Weights of a small GPT-style language model, trained from scratch on English Wikipedia.
Size: 17 layers, width 512, 16 heads of 32, MLP 2048 GELU, vocabulary 8192.
Architecture: LayerNorm before each block, biases, tied embeddings, ALiBi.
MLP neurons of a small language model. Each row is named by its layer, matrix (up: input weights; down: output weights) and neuron, and shows model dimensions 256-511. Each number is 500 + 50 x the weight over its row's rms, rounded and kept within 0 to 999. Numbers have three digits each.
After each neuron's rows, "fires after" lists the tokens most often just before its 100 highest values on Wikipedia text that the model never trained on; "fires before" lists the tokens most often just after its 100 highest values on Wikipedia text that the model never trained on.

L11.up403:465462442410495502452481524531551486508513528551499562482493468474458476495531572452492482494568499480447499529545531387455547532473499467457509514519530463491536508530568490563403443448479511547480434483562446515562639453565487432532426497511519367594500414451515471491494540389509531505547417478428527508479441505467445483536514413546565571550494564493473533559585348534504496496546509422469536444470475464515487455551524408522557487492434525605411462509606462481508462526545567536516581418497407468482475426564592522505418475438521503508494584493597488498495530486534553526493542498531564508541486497481443573426448610533465572506514460497512418502494562458459569450518470461488502546489540571574487510574457491565485530470480477443539508558552442551541573460436535
L11.down403:533587472424482484533479472573484556434410457477545370481515498529465500516460510437541486353552512526469458552553523515423529494501448488572438519484521500540540487394521469438460570636554366525475495626500518510489418443585455457488556475576523500510386544595473483539536457498469486499517413530519504472623473538542505491523540485412501526564508490456446476530534497517493479472474479451481497557439547397504408462469572471524542476534468495618531517520536561424517505534562540503495516534543406573486418497418477549556451460556489481558382488537473488533441500484433454477470441493564484478467513443593421436456447425469597486336463520507462522471425565441504529455643615482414508589537548535411473575577472521491458515507525520467555514492503471444436465446371490
fires after: "2", "9", "0", "1"
fires before: "0", "1", "2"

L11.up1244:412478497583543514426447622500544478541540546556577557554569458498450595476516535543531542464460538524507473500426515484490486459511474359498519477510557442529443526625536596612522544550517578459491495619562402475555499501404480526518474525410519452586384534573421552478594540397520480480512473540512544534453461515541526592436513496546522522512522419505641551599492504517504507467507496452474483498485546467525604505589495499579579554498437483519438431438571466496487487450520386566495515531522494467524524504520560518448495527530466556565477591555460574521490432521534567477547394486562523449474535488521481464486578538504540526373484486424521378510398477522492443394520440477525560491561455537515485499475486497499502481573463566526489460515515588491574504561472477
L11.down1244:505445549531546509567519621422484502437541470493551485438521506580519566484396453473467420491476489462514525596470431442526502491439499508531433524583564488510427540476493625462594511640501376475437489535539478452556521421488425518526479472555530470569463468514497601538542522469552604483502442498591530528516503536465504517482513547437526485618318551474452476520495444554445483521552499500468442534473453474500502430481463461508506469543457571608489462551514457588580501414473417491692493471488589497548508521504426458535491538550512511489424566523401496491512589517505487517538515481535545427542521508446533499529430502594518539423490501472465451492546510465523488468474537494543570503577476439506656526445457524565527470562469515514521531446430587490534533494454509
fires after: "0", "3", "4", "5", "2", ";"
fires before: "1", "3", "0", "2", "4", "5"

L11.up1025:464477486490479420394435559563547451468487536498597549430484563497493477511598467494483500552577419500546396483438515521373497543455543482439442542441352405496512593616468443532504480447475543521507514499508426463556490465466473471496468469451559493555454547497491521582418506469468559448600479504509463462567509459478536479468463500464427443487554543429666499482524464511423457453542546488458557462438534491547524444470534487569539509405491564485513526487460465453472495501473604522508633506518581540480463465443511499511549490489453436495536520503511446530570484500453494441546558546374445538463564585437476481495612535599555494581550470420471524461455526518438460437495590563490531482572381500492475543552475439490492348536549455559503451515550571545527459505474509
L11.down1025:517526431564444548423562469505501583580506483465541466490434518412489441558551436491569449476463544510564470461458471538462556510421548480460440512548494556504496541473442602523525454443503477376562531475482514468436573411553558524479637499504486451565546560531545487578460462486490540491434450518572486464465519477410576465495485585531599513564393425499456542490589435486506523479487510534492523540490526485601478471509501619501478520497465460492523489585474477472539385483517489504488386518503512429543483453598520578410440520525516488464496432465650582520448464534455524547481450569454523567492453526508479536603540460578421462544540539553564525567501516479419455532583508496492529445494509402441510528556509483489489538568575508584593482535603493469536562541511476
fires after: "0", "1", "9", " ", " |"
fires before: "6", "7", "5", "8", "9"

L11.up351:464523476544525443414530484453462531519448484438537496477486540421561565498441560458509507593598519499430578517508448497428513518549545410486515606410464516415553558534527501481386497540514422582528474577595519589524460528503495502439410468553413471491499487590516458524447458438472530566444443404436535452553505416444451558539494503446559505503608535490490508478502515479444358443500520456439536470438482447587526491435481496547498616471402519443465454426541535510538504543528462469442398512494544482524463428520511584453482462445499529448525540411465540485624494572606529478439576578430464492482479519459609513517487511599505517520408597386523503422461466505554521454448403498508502487523509535367468493524406502544561468586443511506473474531538562435533484568468409
L11.down351:331487521461574513532534438521550469472532523518536499497603468493497408450555510480526455557572465418497556559530436453458513491491462472462477528392517431504457423456565451490402520449532508593517388581412554544542545520515508449618536498412490529491491495504509452463524476529436509494499521526420540510531501555441516511469525505498436598547449575512501566526524462554535616487617495479457533374462548466464427464422497478503449509477463465498512553599498455407512493498471512555550430470463470538494547476576525464565471536468495543500486455436499380452490493454671531485486529492481464503502516544541489459483441591453549479512575513473512557400525496445467597489603573461532515439535521446570523538481478526432532467440538490550547495475537505474480589507576433
fires after: " ", " |", "1", " ("
fires before: "8", "6", "7", "0", "9", "5"

L11.up1701:567561435501534521560508417455523575407380608506512507564518473504545482427512492444543460466544444467428498430542485478532518503540502470504521458447504400525465388482409515496421549512418505470423399530534601514504450524539520488472530467397490457499450393474564504477471589448499583530517444531550525549483409566512517450533492478510501440478332549478503397495547427450448546533505457518467532475475515521487587455433537488400461530554516509402558557633586475520501513553466457528579531504497586529452432543512608495476538644524562420472580409461537544482490572444478585516517460513478583508481432448506415575459540478436494539574451485491531452449487498517632433506567481472497624493510492364468616450499574458478413422538533462443448514454511533477502451519472501
L11.down1701:442490592623533581469497610512413538594555493597543458489560457506569494461485501454450616588486532623467438491521507495556566542507532421555416524581503538511511518408558477490511537532561574489516489508423502566516482485578549581497573557587500514488489507462568495642545452518445401472518615515448467479427556444498494483481557578499564535547690550395461502547574469510490454507517542502510469502534465510492460571488503465569521452522529443451499541523467551484467535547426498530464577529505537522464497377358404552529476490473503484499589595457484521554524469518550533490527586528505529382440499483472494499563540570482441465492511472511484600483528507468429513513531589481471421478517479557643478425586485530498539534521567548558588504507529498486524459388566501
fires after: " |\n", " ", "1", " |", "|", "-"
fires before: " |", " ", ".", "ig"

L11.up643:472459490407562478600508528488380414594487445455531525426503572431534489580488452414464357454562559458497480340548439381494514519472510570401440576539587546438572527509492539532486435528519433456579579425464538496499427539523457526476516512459418549484579482462531456457464529494550527552491531435563559518505464502520529503541514478469419527499530506514482484539515440583518523515567429448566496416612396513411501516465604481521493474515446498511613503479500547487505496470515504490467471568521551558497569481612593512487490505402426490560528499482534443499460439490448473417463568492500474476562518518533512470545586499470592515446463614371478407555519546478471449544447398459494495510549503469512462476472519568476507512446467453552579532506448479497572529505535467
L11.down643:319507495590527556517442401462465491517505545526544536514570502420470505434549566479463524535435466453438516434478476535488561475590469430439431482499522519476488619529447431569369507535601432483447443550452471580506496514510492468527497452486444548588558526554569564523442581533485528486470488561517571479530490538431493520525442436471485435430604497558440568449538430505448563473464454575590368484510434465490476552438543529490472545604502508546555516522410429418494464519460535529531379486438532423519562509482570492461497590501446501528568452552499520543481520519559557476463434536494521578467464505526524545570501532494532480455542548542466447510506453511501529400530558486605577483443400505466553528471615449554552509446489499451517572437486490402514544499471515
fires after: " ", ",", "8", "–", "0"
fires before: "6", "9", "2", "0", "7", "4"

L6.up1293:581462487507456364503448454580580584521565467536481470504527548516501619510503505429453525513550470460585620427437453414569466564504531532467436412518456570508557452500464429526520455485481521522452523634480547521472544460478595469558555556557551567514418528517435463558521526498477556510570419412484535521521452541429487537450475471533586542524476581541446467538506504539481524531519484488577474528578513529451492491564476497506438509539579494490528520559491562443560550413576438486430518520380498453507541402516500570491508526508475442562521567504429519469541541520416414550494461505512479510487455465458585519472519516510498485439546521533447523500365552489457439610505519402491531455385434462566559429579596484523452560472456502458511459474454476561580549460406443
L6.down1293:496351515470675512512540458598545450535485470407457499519541458480583454526610431535549508489519420518515514519457436622539480417523528528436446488531527475515477497491453514523451521539495514455458467482498485465480504482521512511432541562539462521511555525393469427476485449506517550542486504402558434540509494481449490485521568457521571655599339490505509457500502491445474480528488606405474522508424463512506455589519537422491509437406488507491566455531475464528456513475499461544422447488476571541514474478490431529464522493466546547517536552480511479428508450457515577464474501405512478538633419566505495537469561528488552479498475459429483482594524516434493532454562525519469496541479505521450601463448494480495482493494492570601530461505506548353463596620501418
fires after: "2", "1", "8", "9", "7", "yp"
fires before: " ", "0", "2", "1", ",", "id"

L11.up1457:504562435519477529472499595534521495503416484502508513571448479531452453503564433464546577432443538475513508496452436552535474474526461471532565535550529498511567471442431470582587502535441557483465417525426519489496457521506436497482490402478542438451421462495541496448401527532531456451486550492415528539451479566450463513484476600525600495478540510526477486523518463488442388456448462508448435522585416529445530442473543549520530669474527402454494487577553503505607530457508510484492485600563577471471530482523452507473529589511465404522537503494468530581437449442533472461543506456517542531515538560378483459452487499492428475504437521429517477538435540527547476506451490371497464535630525414539509511551478434444502556542534617393339463459431526454483560426474439
L11.down1457:542508579542478398518469486486527500481509547505535574464509491472411436506483528433483523498554644531561472486489481541532411521527557539527460514562503462485551493511487521524513530445472558552504455387491490529527580457616496437480502456485583524501435504455420466491484420453419447571560446537605515488460436507444432537520471429445535560567642499507528475486527429551501583494516419484497506407525447492551524597533491483513522468613539564461488436589492532541452499461415563515640476464499548478477599491550536504482411560509519426420574499535437508518404579489524561509477521508496523507488504520415529473446447581488614501484468567570514536497524585511485473501496562652539455454548552540507476439460503472386551509496556472471462517452539520429576533457545512
fires after: " ", " |", "|", "1"
fires before: " |"

L6.up1883:493341526559458437533473491489490478483484549493424547506486542545532567495614570398445558468503514428533475492558538410529501479522489514516502433477490584561462579551528575500489505507590513455551510492478516453481416589528553509505461384543529462527429468473527444535531463596514564495407511458622419531582446564456482469553528577447510492492480502504515474436499569546522497414391517439510502528525452466487469413548502446519528563462469504534596572524450435533484367445516577562536436437502541458479452581490493588526399474467442494486541503586445464456453537477438509505515393544495541489599530620535509494511447480617507374444528552464509494540456526474568473496462513441486571465515548528482487512508560557496505441409456559478399402531441516466479526556525556
L6.down1883:516456532439599449488556452494554443517428595518459494602448566419521562489540477472473497459478504505517448490539558476398468459484519512490528492525510515504501498510440570512501566436559506490481496496544483552515496431539565536565554557442477520558458623490498586421596409441507529492518478511501516501643432585476488580550484549531527549557555620517507520558574510523437446588451494522512385554541524498565461477543454501576540523533462491540455473421527453485451452566449506500406474505485534374436480509510440483591509546456522448506494573516485521468424511533502542546359445519559475562489517587442663536461404544531508540491508478452622422477407565454495560546522494522465525496462490442504569462453491577507406462471534406399499529595535565488544478497433491
fires after: " In", "2", " in", ",", " votes"
fires before: "2", "1", " ", "0", "9"

L11.up882:527523533540503439432553616512482420451454548454513479546511533532473510507434381543539561522528473488462455493447601594585559517583426485388492494502490520519474485538484443388571524470498485424456510568382482516559435474523434410429583541452477446527514458366363519543570489445476486446533468541542504380559517393475468504458504424487556496421494464512520560472379459454475430554560559461469552594532541579505482553500398526463535378485539511538468555563458582529502494573537528475420546546472476508516508482482582500593511484480414437465491516489571527506567502522522476484419558392465436430543506441431495538487575478406486420543583513525538516446452470525488446585538491617532518595446473568504537439486437547504518575522520513502514481538467471455511520421582584
L11.down882:501471456487505560438544464532415451465493493467483485442461495553569519489482571537514507402409433515434347453409525508520509652624541512442409577566500513540455512509495546503589431402557495428502477478515482534559493493489438590520460440482601479538426545463517535394409522409477582560431508456521413417547513501535445541509591554386467550460527406453513498476491555625422482523477488545489522489463489521459483483535447472619469447627556546591459513532515542571497514472517435482486529453548534438442540486452440516481460429453539503477539524445382569425444511487443538570500582527530560466444447468505583441603507457432480375462574484455536562465495496443539551480530487478433556461490533584550567471465438411473565568444527538460454485456561487556551467494459472
fires after: " ", " (", ":", ".", "6", "1"
fires before: "0", "5"

L11.up77:488494439526466472544406527442430440521443464571488483536455494443510517523545519524457466476454503598574515535459564548460431486523518465402595586501448429575487459533563594476521494503500485526487460417424404609554432521472493545490481413525559470502491482519499467566475453511576537451569466432428452494516496486476630514426459499569530438448402518515492504495438474512523481509485532483492444412525459418418473373439497534553541434489571463437510498549499444459522420493519473515526444590468522530511492529501559498536532503468452503510479460537527493476575550483519505541461477477502467446559445502523462463615541491479482559520509541568510541549504493591663491429439529506606506538507501524566491528506445458391435515473476505514541518553525512398468458508487508
L11.down77:482540599572505474572524506553526583514522465507431493506558412567500475491484565486417517513583448501452499435421409505483566549534546511424484548475468475518499482479491492477477510552529493440493479527532476523410517489534469495502458478468521440483466617430499551528420468558497557593459469501617576459489487422511535397467495535491524538442818462544430525439516457560555481529460558542528498563570521466511471478507528427548478419550510479475509520493502498526445445573548396495532547482487500426565468567375426561503467626483471393397547554558455454549522504557478543467572478524537489611553494523477490413591520526542433462560492469436523562517467531502560509513500578522482573479458492538496555531516477422473537474475474576556554557520499511554500529467502531
fires after: "1", "0", " ", "er"
fires before: "6", "7", "5"

L11.up407:486476564421510425529501608424444521516515514564597507505511386454529460522489560602512480582413482506471452632439538486488495478483515468494443406578514461481547496553499547525466589524524556493429406545511540613470540515452492476484381467501580378507520505465560505528546507515507557454513445544529474546515429348515482421435538445447452498555548443448463538457621458423474487427452484490484528523422389459425555464458512481490500494544427431522479497507458473414528567512509531548495487437503516544480491499503493466601510446429616488577449453419561466531499456605489507489446485495393480539460445520547526516510609464567546549471447468520514446478536498401485419420553574408515480508565517544463416573504499502554415445444430512333474399558536446401496505584537508
L11.down407:561538501520501468487507540453516508548472421434507500493450437542530476515501489391487435533505504476492550576489505411431596440536461622601591474505510447573576449486513589498471592498492446541518489563500518487608510558500467510552512547608517529493410506531477460469578387514547513488428426469449585573460433575584463461563539536404526431459515549525387437489629552481563451609472499458588541499472486418494597484504422470552522476506518550544453447489608464538512629449440450559539567373529503538543403545511510500516498418485485454480451467502454438558558532440477532492477439477516507506501513461536386550575451512529507508501504543502449566489501480495480501516508541497558567484542466456414538480527520433500586549533574486555462432463555489505501508532559512
fires after: "0", "2", "1", " |", ";", " "
fires before: "0", "1", "2"

L6.up809:497470452394471502440512520500425474398496519475621522454530507490413511571572459569555564501461555481466477513428429473455464470469480478462427511500570467475544473515431487426500479522497515558454537471503505513534520502496486582500517553503528513405475472546475446540557566503539485548578543465555526555432536614447461461472492514457418523540467567461532612514488470516487506431532570444575504542484519432542525476573466549458454545572511540508477567456529465501541410487584534616456428444495461527534551420524544558565468560561450553434458462465498512510484502496459502475450486485461368485559520537457530498552539549655460446512510553645544434454562488534506527520552485375515561405397445502496484664413485568461496490502438474592488372609459458512615562615442507
L6.down809:448500582577589420618515441449497477515577474489445518509514434433466488488494471461443512418556483532476532556476444448401495473577432536464509493478459553502560559520535562447454489401514480573624541438450475487474495495543443519545492399501598546434411552633522456484599502509465546564435561555434523354440525499563524533483528434496613552487361566626402483510512420451453478492549485464369550444453532512487525447399436497449613518503474489456490557553521415486439434596402428365473543457547494471587421471514442499530449456568487572377434533506468488461541518516516490523434474591510520552556438538516541457540502493469500437556463452581434469519556490416505378545511447476481484446595444432503565496466532491521564540506423535561520564552469625575542475514514450
fires after: "1", " ", "3", "2"
fires before: "9", "8", "7", "5", "6", "0"

L6.up606:473512538487471473396482455456495517608484572501516550526442571548549573493525490500477554507396420439598431441492545469520539411482594500453487410550415606406512577541519524445484523388552489489526517535467523439528610558566588566403455561513474480562440527477500498485452598485592516440524459488481466578436431516451496521537467554482544455520460534487497419517484502453451484454462491413543480577501520487493513527533540590552484488461564401592497535494432522513471571512447515512518498468491497553559527442477455521569477408566463418553459542485520526459399536464410515488432488475482440478446550495513524575457467463550524472309409480518421475540390451463506525516464416418470385421493495523559539456551478528476450477429503585517496484552499488559466626525476503
L6.down606:483440523496470498385504497456493501483466550500487532618534443482515482475541498518578477492468468607483494611525592486558539562518610538480513554525517515486479526558466478533429480500492394494531507532460490512502459482526638576473603508480532398521505604459490485490564438478371473431563483417441507628569551478438484462581650528544611515481446572504540508556531536466484450534442472473549501527471459435589506512502560493577414508495496494588491420504490497530540453436480510501527400406442467460501509568429505592485592544546492500495430434503537495545442503421533548567432414477533440539482529492558541483519490477517527505426455519558510473412517502495504484560655491490444502514513525553574487437465486462477494544490478500537473458529525475437523521548511475
fires after: "2"
fires before: "1", "0", "2"

L11.up536:425521481434457387472578537502442470449514454588503570451529596441496480424566516509457427468509511553387489564431455490464443466410525512484536521541573429524456523528464457495470577456546535431433585558526514469509432531520584422453516485493525568540593500515512558415569495537526493499506532562543489495524522556492549455545466531588533447491557490473552539464531492381418489469489553546479560452481443456489484574503479400635560494533495574465484488595500553459460498548514440485501499453462508420541439554609464524468475459551550672622489509569547528540463581538508522448388527434548410483476558559451567565515437545535531529490465470448526558528526573522440518474559508493536522506523505494446459553459502460458547560573524489532490404439441477555596446421566521
L11.down536:522560525557415463525502530407523487503423605475499564461469451498530555464517451526499540484448478506384416492486493519486544470487615389504547483447545505436533509521533543503516451451469566414442529579538547531522493519535504434523490512510535494452498488454532363537429389558467583587441556476492406451479453565450546532508617466530526551607356501540488451563542408513468526636506513454505420540455438524524550517556451560514512534523557521524506482518473499499366540573487504546533552514455473566470424500530443505539532429496464471550485544567522531543508568551487546474584479503466536481554540541504441659450480541531561518546495567562504578559471519543448550600546398544423460552489494578516476504572566480448545523505508539448519380459446608597501560502542573
fires after: "9", "0", "7", "4", "3"
fires before: "2", "3", "4", "9"

L11.up111:525602487485553518543472487475496533485510515477409437493447508513485608523493520381467550595557412450510541398514468507563561521466461449530519464545498562493447538531429479500557500482494543468496475436511514552461410595417495435487488473479433527476528602439598521430443400606619472475514515509492499456484470464477538565390480536534458552514396475469437534557538442511583536509557526565422507520636514533437416461568474476488457500457465464515489537549502496441477567555413553515531546539448533502486565539419504462553491433558502493488573537470532514585497530628524549547553522479432537604504548529484466484494564523539464614507506579508505484541505537550462536540531422558504618505555485566483546333594529520441538505418542450520485455523418478483468446461597425
L11.down111:529545391569554519444499472481444540516577544470523536506596450578477539480499567584405406584517592562510487364416535493494567607427538495476419575498488492556467468541487494392511530492588576478528525576429631484488509476543461473522564513448524558448451449464362467485491575526523548483520451518551436526534520514540452549498508586503517498482380565505417569482498570544467500455536471412561476476535461436510527565491485487519508477557533580511515495457456578528505537495488546570498572590447514527497466388535519438509516456484456562544514357537496550523491517480573587569634516498438540578491472496446461482507480445420578486455497527440431520486546450588532485477568521508553476516467431541540508461478348491559473464459523489542486477525449419522573406519438409
fires after: " ", " (", "==", "1", " in", " of"
fires before: "9", "ography"

L11.up515:482555437547531553508459492546509413575411490508471479532458544469523457514447476558530470484509434511519553535460503507476508534430488509478561485443508529442489484490506441433474478560391579437487483484476589538502438398547584523457524493547436515464473508570536571486505451558584466510540643544489469569505410486577533501476442440588493519485412537491636470458455508494485555411503589418517462445540526493647495473558412498422492557549432428523507534520614507496501526450504481507582546437474454457543392497444550502549502425483477376448454483484510566606479478500539392490490531466534527470423508459548505570413623487571457438561429479485410544544528480546453512477564547513479493488371461510453360436479527552535455530455455507575462501606548544432346556444549569
L11.down515:455395516535398541370495499504554540472559479492554468532515524500522537502455538469438531483478561456443465422394393487509572480468464592635477439549551415493542396486586498490535353517505525475477512443503492512529513500495504512506539542429564448541593521509608531493521534483515523660492461501513497461468645491467554460516536479525520465506377519458444477478550556444490512531493575526523532548444512513406500442448477473482444479484473510463531495508512464509522495419439571576562497526535436515426380431447479498507509506559468491491413567477561493530468541546456514514502490514488432554557544521566533444462462530450520477421584555512464392419499491487490459533511567478511571505528487549512456500524547485540524415469515524585527406634487451449518586541500473
fires after: " ", ",", " a", "0", " \""
fires before: "0", " of"

L11.up1957:507479529603530546517549520497533473481495498559438591545414521526588443545574545486489546549535451459461496464527492476538420508425528474517470436451413454549506501496422479585532426531526493476565508427567473527550454471578471555569481432544543575461516462516448575448530419523528465427535512506486603457493542592455508446584565515523490479525471500505472610501431526571542482492478496576557533519555481553445560440491509493514458523472534516509432626615585483476507493421521544420428562471568432510466567469529482562542508479583496425573481450457536516470484451567473521534533513442459497548474503459492497533580532514441504477427416448396462408537510498498472494471450519425461446499536370558474507514550509495517542554557430452527532503537474513547472525492485428
L11.down1957:584428575552504496450565520513449588581494551511510429470520557560496514505379540498538455536506543492563522531463402608628485470514452459447425523533440556517553561503589556473457441425518600465409510576480523521538534446502462484392480485433580468591436556541573512482466504515549500467485569464433420466474534473545521539591474532505491537551461525481562408442499485531485412575626533442467535636459442591550519511527526487366548534478516448562402568536544564553438572505530524528541444479486473500509530564470552556577508496604510592458507440490491501561506430489401535444502550582475470537513396406452520561440472560599460485510539515517476535483500609486504503562487509521498569498447423497566512483486498499497530472599501480478459488485501425464451617458525588
fires after: " ", "1"
fires before: "0"

L11.up1802:547462455423492462459498563498478516471409500488475533468540497549555535493473420492584512531549510420559534488472481515516515430419508543424512405473420577467526553508441523497547499549429478498428432533518570543606488395502556504492494458425573469546507467566468460564505502610497462391522492447542432423510468486512476505512375416457541525500444409508550455388497583576465526479448511468492544498466421696483558465475513551524443518508450419539438548486496412531501499445542532529487459469496466508521481550441554492437538575514454491551479420534575475507446537532518399529577534527559515520566455530534606531512409509469507537517495506464491490614499528473500511487378468460498474475427527473507630455536424560484435503488461510570442477476581468514519508485512518
L11.down1802:517484464501546519431512540498457443388505498465469438447598563503602469574511379560481468508475466400503473475511496535618446507533540552530450406511472464564520492528435490557502553498479519502571393522580460549489568512435509509566518461597540518581505503501471445432511533534505550604494557466496515416537485458553579466491521514460491576538493496554515468591511452518466605529516460515512504578527542417452413440544467400367448507463521486516526462454399484508498492511494450481424413502417486500489516519435527528538478467520524517598605453535524431433526487479461576504532518514604572512535464496514507632415488560497490500419456503478520410529500508457462586538473514581508524462505473464468570475535510452592538518422502490532471490559528512596412467487410617
fires after: " ", " ("
fires before: "0"

L6.up605:536429470571471436562430488444532417491455475512550423565523562506485561492590514514479511507492459556515485442444510493519480420496602534504546522424604533521579473554556551555493572499408493464509505471510513504590418529480483481434490553550507485478489477519457371536564483510475590477465510503504629440459549611514519489607414526465535539443339564547462484457469487504494541491472496519485463507519496593476393490498528488539501551535538554529459465535378536539483516489546491516458595534437531554453557468477495571473439556433460581500476485481534517509532469515581467538494432477542505412553501462514539506515560528422486498472601486506377514510552396477499500435479530433586513511458583512569499515559596593471512564504526514508529457570460454480509535503497445
L6.down605:560534462518493502487509498551451534485545585481548521426568454514484445514557461521494450489523438520453540450558595559524478468562590451442482552528319525505489551531505556427496503538561544528490475512489490543512539536358490397465536436477524479534451569535557622471545456573580524367544555558497465429549539548460559512494462493473387571538567515488494543608532478573595445501402507552487514568572404462524492439504540454569451416524434526532486520462587590485556537498535478522472482530503537457537467551483475580585493381520490440583442469543541497540456500475460516496534498633467473513421513455445398552432613565555474415495562474528507554505558579577498525503547538500505540400517415463548446481477469378534502501561520535475505558591499553513514525509614435
fires after: " ", "-"
fires before: "0", "9", " |"

L6.up1028:475513551510595546525508473548509505518491458468527625503558506530527479488524594442493456534427480485532460439462601437532493575491370537478430428527503534375541547500380458512480510471543549513476518552523561496430459437476584474493400565476488480556518548485610483572504562531488497547524527498475551472494450472606611533574512426481515542459621477508549474449552541568482523533547460548563441532498493478536569472510440506443583470484391567545545391492537552530523486485494583612495527557480449403493451520515554608594408430513477416578518488503451552497568418499407420565502586472468441435390511461473501538455442414516403433544490582575441566447508511459528517492471552463544535477540470492455421555515566486496516463433486486442434512558557557539555460440468584
L6.down1028:584542480466436528548485572540523529561443545539543491418510571577540410522493508502424558517425552491488532446402478504434479521438469469534377478458490435451501546490428554421508562471442426525476454449460464472518520493509506477529535479511455527496392466590472534607525394606434534474549469486500380442504486510388508395467508508483505514478392427458561539533449549459451539479426557433432616547430465445501516488503519425480457474558477629477586553538469495448457534540530540483445504556540521447506518493569537420522444511486525605423524529459496497444463521578591527434470451433497458433554510480568564475610496571437515536537527542493481568576469478504515459452519483422537462493528499597581510514588595497466541519500413517431519544557477507395562556516513456
fires after: " on", " ", "1", " On", "born", "On"
fires before: " ", "8", "5", "9", "0", "1"

L11.up1178:473481520527521524421408488487561579527532546521522541441488530495424482508426575471449454454614551488464503514562509479492510587426480449378590523508577521494513481514449502518454509466429522470530523502514633593541421468394536563491473492434424471498442540508508483549509459499557519509566471515466480513460435527504445469642554431468470493493509559560603518392525539485539532469426509552552519532459547507481532556507530544545464452530575462491461502571436429498601531388468383488519453416369501443505519515556500449508496530540451452504463498510454586521367439532493451474430594478461566425458462446435534517519545619525437508497425479501460522439524502530493483493477454490510539532539570510539475510475458517489575513472544539487454478542566504481616545457492591
L11.down1178:503496438401475511490507421516577557434521494433582541465543508396519501487505510565497404443506402516515588557452472545467573447554488512412480520400435493535537490425477439492545437482568573497495540492461509527479503513457441425449434491504550457507571497503470545487511504527494525506502504550521488515559431511558505418545542435527466488429350518499485503454507511552451538548466467510459508460524556466424508535448583543522446478496524440559429553540424448564513496527525475497544501451407441514502458553524491561582526430483500436537495532381550599554502493563491438474504491471568565464498506513413542537526580531615585469476489438481503337425473519516470428443471494472493517544529616441422490560466520577510568543421480499504405497494533469488523474424487448
fires after: "1", ",", "0", "9", "2", "5"
fires before: "0", "7", "8", "4", "9", "2"

L6.up592:539488548532572527547480595447443534588480466486502505411422610463500487477493521552451551552570481431472530446510463564454452443546469537527500468534511488432486446526512573470438465480506500449431529542438421451487448476470569515404428530474618544468438481573401366594492556379535402424507454568494493525436483534501551477486497478507549432478468561568561523488483571426516399513449474448494550506482515438537499580532520562480498500417510532610510569452519484472491498450532529501426481451455521507493480542560488530478491478427442463474486472469475439522484604472473594462586525533411537467515461546488473526631509556465473535484425443549498591395495579591548515587460427497457476592524419639568566533575478432521608481492497478509461438518461408513496571421428510
L6.down592:455363474581554518501470423543438444490470549557509521464476452449470401486474458532484534495514581412487491506526450497425539498452417508459543533561566422526502554505525497530469568549580576399498488542509461585482602474553481573586379491485554530432513519414490482517470551472489454559513500399564459584527478494547557574551472450444553448546426543480546503518468482400497494457432546484450550505619511410482494397593565469580444554434470432430569664535433500543460494531525495476470518530483496552525446493525528477548504549449530506471542553469499529465531440465508431524538527549499466481558489547480534523613554578498572551555456555552547606509610479521587531526574509528448538519560461456356548521472499520462507488522533556508452511490472417492513497446451478
fires after: "1", "2", " ", "il"
fires before: "9", "0", "2", "1", "8"